Part of a small language model's weights.
Size: 15 layers, width 256, 3 heads of 128, MLP 1024 GELU, vocabulary 4096, 14.9M parameters.
Architecture: learned positions, tied embeddings.
Training: a variant of Muon for these matrices, 6246 steps.
MLP neurons of a small language model. Each row is named by its layer, matrix (up: input weights) and neuron, and shows model dimensions 0-127. Each number is 500 + 25 x the weight over its row's rms, rounded and kept within 0 to 999. Numbers have three digits each.
A block is one neuron, or neurons of one layer that tend to fire together. Before each block is what it responds to, as a language model described it from the Wikipedia text at the highest values.

Responds to: Past-participle verbs or their final pieces in passive or reduced-relative phrases, usually before by, to, as, such as characterized, referred to, owned.
L10.up476:481528508509484466488507496492491459459501462497486499466490498508507531519510529449466450459512530505549529514518475527477505531481499495523503527506474503501529481549502478467521478495526450460513488499478502459461510493510468495491494492535476486495453484515526499479456511459480541509517468483500523529472503513469496499489524473478472512491532470531518497478498543511546463527511

Responds to: Hyphens right after prefixes like re-, co-, anti-, self- (re-established, co-author, anti-heroes), plus word pieces inside longer split words (phil-os-opher, un-aw-are).
L6.up22:480515528509496465508501530502510494503517489475471486519470519539523462510502456494545541453474463479464501533501455474446513486498511493492514481511470561525450503515489476524511510478512516484506495485532540508499493506493521506527499515512454530478513479482497478484475488509532520476555543547522460503504523498494533516511510493492524481506545465513485513484477530482480516518484
L6.up25:543520497516525466528515487491460497522519495510472492460534539498537494511502491485526445486493534512505491515528494526497496504533491465566556480503460525491505556497473479466517512489496496517521516461496489499491487473506498503491527473491524493502488549515502495455495500500494521497461508500471480482539471521495499503515510443506541548529502474493515478519478504475494504451511
L6.up307:496481504520489490503433500527521534505515479530510519462512479491501485540529480499502560508498527530513492510523447541492494523520496460475487498484488454496505496531509491496503481452479459561492508476485549519487444461483525543487497508469489503493493512512496513506514488525535491504480552463515466472485444518488523509512487518497475529527503472538520512514498518490530507487447
L6.up337:516488513536475493478468514475512479481486510505467532518569538516476502535467476486455502499503516537492519483471485557491483519493497490503479471510461533483511543535487508526522445485481479484523503514512529484520483496532500471518495448501490551530497496517523506486512513482507494487503516530484489504489465475511502466459562478536500476537507486524540521521497492506508473478499
L6.up380:502481527491517512556532522482491467537497505534443506506508555507529519482532496478459484522484494463524454484516521500504511505468471510488524472468494480468489477536508540484505550520544484513479479495480534503497488545490507505493512500475474478526477487522522492525492491519468564476482447462534515488533499516465519499529480533469534515520488494508554489506460491551510491526523
L6.up411:538466479485495512498519532513497521471503481516459494503531539508513462496561494491523534505474471515483485483524500505468480519488514474460465480503507489472483542502526522502532483522510472469522486442472517541525532500507480465474530487501502435553463482527488546468490490491539515436480516494534458489461503495478493503515496512488519481527491473513484551530480503511523537495543
L6.up470:513471509497517493471508494533477514500523508541472535490499530491509465489536488462480504498528562536530507447501493510515496520472529484502515523483518504470476540528507494507555492454509488477456437494502475503510505454495511502484532510480491489540463470483512511429507484479497525477511492493536508528555492500506444497523460498545532487541507521515486501527485519494525499460497
L6.up629:520495493451509491469508480475460537492508480540506512534489452546486494488520508507491462525540537533497481518525484503447475516505504540477487523496507489536513496539496478486496487471505501506494513505450521493514493526542507489526481507506519488484467532462463484537487485492543528473435503494547551491508483499521533481531526499496496472491518503511475474508493475544491496472537
L6.up709:518520502536474474523529510481519482534494473547514453514523513548531490466506475472566519506487477474455484493531471489461475531497517505479490511506503515495470496494514526486466561511534520506498504465554539499487443488543542525491496488497449483472457469480523520506490525513505528526488459519508497535524506503529523533473440509521511523454517493492493508523500534507504513461495
L6.up710:519461543510502508520480501544499525526499485528476507547500453521503501504521461458490468489492480536487505512526514504492481465503471513551487484497460486536514485483505529570455489511497481507488518496532525480483508470496539490499541474527547498543448525488471495486494493534498509499489468514498520516492491459456539461503486449485505486490462477476465505499506531522517476455452
L6.up734:503500503530518520475485470509542496519499495515501545568496523512483476514478506513476478547504526457527519503531486470498508535460479476502465512491484499420469482494497519494491468528501482509507496480531457519526469536543508508471448488481516471451504524510506527470497509530449528475463499453541489475524457492500507453515457463490506503491509446531473474466512442549499514494490
L6.up755:450442509526478478487474503451478482514490510500501499493493530501545482494520520498515530475499474500456436502500521487484507502502513556491509524524535523522506499531533496493459557497463508518485537452507520478495507486514490508506502488497495474491485524506526466505451464527529505514512506507507484537480512516540515499520502485502527518539510509519492432506498498539510508497468
L6.up757:459470491478505464474556492532509507505499480501516511461507501474477462482472500485507471501491481448482509518515508476502488488516514506461487543535488468479493509554521449522539528522480519507531506507545499508512534478507515499488507470525490449565489506512521466462486481518556528455535507506482485495502516482462493515522494489534510483497471490526507463532465482558519518484496
L6.up785:529506517458513532509472518547517494500525486482469477490555540473456486513508471494497481519571533520479493531500521564549483484531499479496482482500503508465519460484493456512464482458520471491507503510485563469487463478470461517521488477499475472522435492459489490513527493448514472466533530512493516504491507552502493482490512452471499453520540509494499492522485487526477510480488
L6.up834:512481553522528476570519537489479461470514476508493462502468539486508490483533544499508510509460507491540501496468517550482503521506522498508474525521499505481519509495471510500481534484530480498484505528510530507515519443473481464480490539497508470473520484520474502481481543453502539499506545505503501494502501510551446495495545485426514497493508470457541547539453489484466496498522
L6.up999:518484533536508509467475490496504477482482510488506498503514543500496476507479493484456505489584513506476494496528480523499479530516514464478470461487491467522510473514496525534480524512555499519493451499516512494511501526481473473466534524500451468479496488503511497489503466534526499495464497513443494502470521517512486481513495446567512492516470548516530534466514512495498482495447

Responds to: Opening piece of a split word, often a role or descriptor in list entries or parentheses (b(rother), l(ieutenant), l(iner notes)), plus " and" joining adjectives.
L10.up835:542476503517466478509510487517526431512457519501565516492539486493519470486506521479508457484460498500517503522460471484483557499519468495520487488495487502504495476531494545515478510509520497495484505506530522503517458480541483510500440493524469507478499494451467494548530512509479525527472501485523528470526484487530464514494471506503493521495504514476530495482497553489510483501545

Responds to: Past-tense verb suffixes or whole past forms in narrative prose, typically after a subject or "and", e.g. operated, converted, told, founded.
L5.up607:524527483541543466497513524520484505491524500534462474502488492559488473518488495476481513465473508501476491502526471479492491475464495440504516499550536555503520495544501530527493546546497503526501471555497536463427449553504479489544454503503451504481508454497496523509505520485568488468471512511477539485482507512448475511507493497497479506480502503541536514512533512515490516481525
L5.up631:501536482489497480497471516496485443495484499538435514477514507481457551434500514505496493501454478514534500507492490533481481465525535510560473523492518500502519499480494488479520481518453470468479474521514503498461491509494513434491552527492466519499548525512484515512469528531532535507469513498498496534510498509466497491493515501504491464529522482495477553519492571489514532468550
L5.up776:517495510525499527533463512498509487504527461535479469521529484491493499517483484486476491475448498500481536512427505520496495508522518492472521498480490506457498478533499491481495481507508540494498456534493550456447515548527485473517481498500502562492480520516482500511516535511519536519505513501470515495475501505468482494515522513480461467479525524525547488475524497480524519481454
L5.up863:527490468476496473488447520525462484505532487497468445495546545524494503497555497465514495517493486537475460500457480515522522481492480470485512489519498500480459522550469531523487488485471537515521541513460495529485486524465535506501489483551497536511482527502500520495510523514479500513492553500472476469484500511499482475525482438495520510490511542523490502491547522476500515463486

Responds to: Mostly "and" (sometimes "&", "or", comma) joining two adjectives or nouns that share a following head noun, e.g. political and economic reforms, educational and research purposes; occasionally mid-word pieces such as soundtrack, Studio, Premier.
L6.up76:527501503477492467533506513534512445496552493521488504475466545507487497477512483486479496553500504466478483529508503498474517502459496437499439508491520524449514539494485517515495536478446503472544504508492487503532480532506474479503460496548501499465495480532481485455469566488514523456497494466486500474522490500489472505523504526514486475503484528523505516529513486511492483508540
L6.up170:508504461512492507552483536483468482546503528534567536473489510462496508432545484516529502467500500542518472485474493461514526552485482471465499500507513505490512511480485477482512531491517520495519499550521524514507496483506538474554450494509520527507494532531466453521504482527503501505481532475488551508485543508507434479475475525491502469522503486471506436511481489491489471495531
L6.up180:503528463471538565507456454552505472482503472506495535546510503507543488507495529463545485523512471502514483526492495487480494448484465488496533487517482493530468526471505482518514519486503550500494474490513500509541478487488502462466542490499530534539514470496495494491492504498531478449482549511539511462513485505505493510500482544475472482497488528502522510489511523501514504532486
L6.up197:491514522501516515523463514425513484450497530500518516465506490524534541487479482535511462546560538490524448513455511469494511529548528466489488507492510491530531527508461511500463521491537459531482543504506473517526537496459506485497491488492473507503466538478481524490485540520507498508483509480510462475464491518508466522493474542486492498490512537476527499483520515485467526511463
L6.up263:493472537494509511501489520528512510460494508506500512500502489489510474494490543504460494504500511515541529450510475488516456485487502512474505509464496469526487520518477476521494501489486482529500504531540519506477494483517508506469515472526473502459430477473507511460474512533506508505546492482470483508436469481511427489546478497486511468512490518498474499485488543540518538551464
L6.up320:530472455523491495482505527504479511514472538496520481525519520521541514476519487533524487437500533468528521537504486451450502521501494488474513509501534474527517516514545550541489517495492494488523467512509505521502551538492524522475485461504492455484498521533525479508515517500502481453505495488489495473511513503469482493545485491499499496545448458458512518507490526510523465507500
L6.up496:509479474514482503482503556499503490513485518511509481545522477457529539503505497512575511493541496512470486473477506517497494536529482516485529503469545467481479490452509472503498484480528542492511499492507529501512492559481494501552454464500498555499504480488505519520498488504528542492485500479504515499545539508485509475500528515472553488506485473444490501497473482528446526503497
L6.up540:534480477497505499486501515524504495542493462478519490505470495503498489474513502489506444492537470513550530509459504482495462487509555466505529532460514461495528505468516515536472501446480552511506502488511461530535537514513485499487455480494507475484497434489500475521470469509490540483463513472498502473487492482491497523533492499533545508484541485508499534503507479513538494547486
L6.up601:531451495505505460505519471563515449492522461531503504473458512497521510466529513473448472508466472477493513496495497473501516460486481512503502482463469506516524533541472521485511506481459506487468532451490492510524530524502483518470508508502487491542504478496477479526499506463507579513544492501504516463539524513496511542504460515471504491508484536479484486521506501494499504465548
L6.up605:506510474499492511525487480526465531529521518511511483526504514501522495513508486508488500490473527488482479497509490495485478505499510497502471518512535499547486515498472483525475513481508520556487540529472458570519482504496480516538478461517518495517473451528530490464470475506511477497511515490468465484430539516549496512505498501471454486495544504525498461524503457521517516514493
L6.up679:515449471517512485513541511475516481488516509488487487496484492483495494538523545486511473548515516462472465527511499448470487540502488512524529474521484485515482504518535525510521521540464488497534498441528465482499532516509461504522546466506499505521491471520448458470492465491492492494508441507541481511488496474492485515506469515477523521545507499518517509510534503482508478476478
L6.up729:505468490478514495512493505500476490485508507515500547485547490432494538462473513494501509520483464444512520522535484488496497518493476564449456528498499510511527529504489506520509539489486502501487485517486512516533507516528495488492501483469488543498497516560538448441474482486456530453477512464490484480475482463499520481535518582526530546520487460493529459502530490521477543525491
L6.up770:533505469499498508507514491524499532475515497530471517512512513503482496467505501510551496492494461535560517491489508471513508511490490474487499503482538494488516455494495490506498519515454512478528486550466533498464503489507449516510494537452537499471511502518501448523473518519490521464492460524461517458455528483521472469531513563498480511483481542504447515490499510506541557497514
L6.up797:540452517543459533515504489474476468499532476494514475478518493467497468514486494489486499467501518513486527451467486499461536483486464513469480519515485543506472471505521484492490507490544500540513507542517500481513507525476509478493498494528496505503517466511480530466498502522515489554478489463504557486500470486487469499515459515485509495482509490511507510522456488494520513460494
L6.up974:535490501534457524480567521512505484518523497469493520484524498475506525489528507501535471474452520527532502501498501485496486508504505485513430549428484484471473473475533512508488518528513474495464497481524454539462557489507502497503476499513525521516524494502488480464459470543477525511487507459529503485498518483527476480497516499478518496503473461476501543450503497494481557534506
L6.up980:494475539519512523514502513537503518434486489543522518482470489495514491447497443470508503514512488506534489488491513448507493543442489536486473532515514475476503473487505484514471526468504446466514513560518467494468510501516469491446501510494479514510573471513495501516465491512527475547524505504454511504487496505514524487510504504500510507452475556509496477488510475490495520496491

Responds to: Links inside compound modifiers: and/or after an adjective (political and economic, inclusive or exclusive) and hyphen pieces (French-German, Telugu-language, right-handed).
L5.up384:487501509531516512512474501543528512502498518523545475474525469470483518505482488505499483503516502500521460495478513551500506526468486485461484543465485511522485494534499523505479520487475521491492540521501491473505497495473499502530472526493456488479467493486484464513504451496551434455487522517540480491526528496510477488511512549550539491505492500489551531484522496484495509488487
L5.up502:455461452481482503486472468545542504490510533535531480537519512493511500442507491486511476554484489468533496482537535478515480530452457502497510479514519499491466493480505493535489430460498486486491542511436498509534461467520505548526487497507467487534476469532555550522460531493513504508478520498507479507532538488496510507517522505506506445525513487458517534486503487498509535516471
L5.up541:523425473534500535479527469504490519501509478522516522531513545468536467469549542544525501505496498499515499514484518488483525479514486491523477536489474491503546496520544517479461481495514486459559507502508466523496481493539526465473498478512534515515519509486544482503478484505536485521509447492502498453527545475480545528554508488504498509508473498460488515499511514468485514524515
L5.up843:516436491490502514452463490505477539565502514535490550501484505471546481503533472509528522525511525517538517505506500482531450504461535492526523514435504488477470499482523521490504485469529517482506494476490494498500484490508473487526466490487510483490539559501484531496510524470525502515493518462510464491520549496503498518502469471464515506485500504510484511562494507516557572482496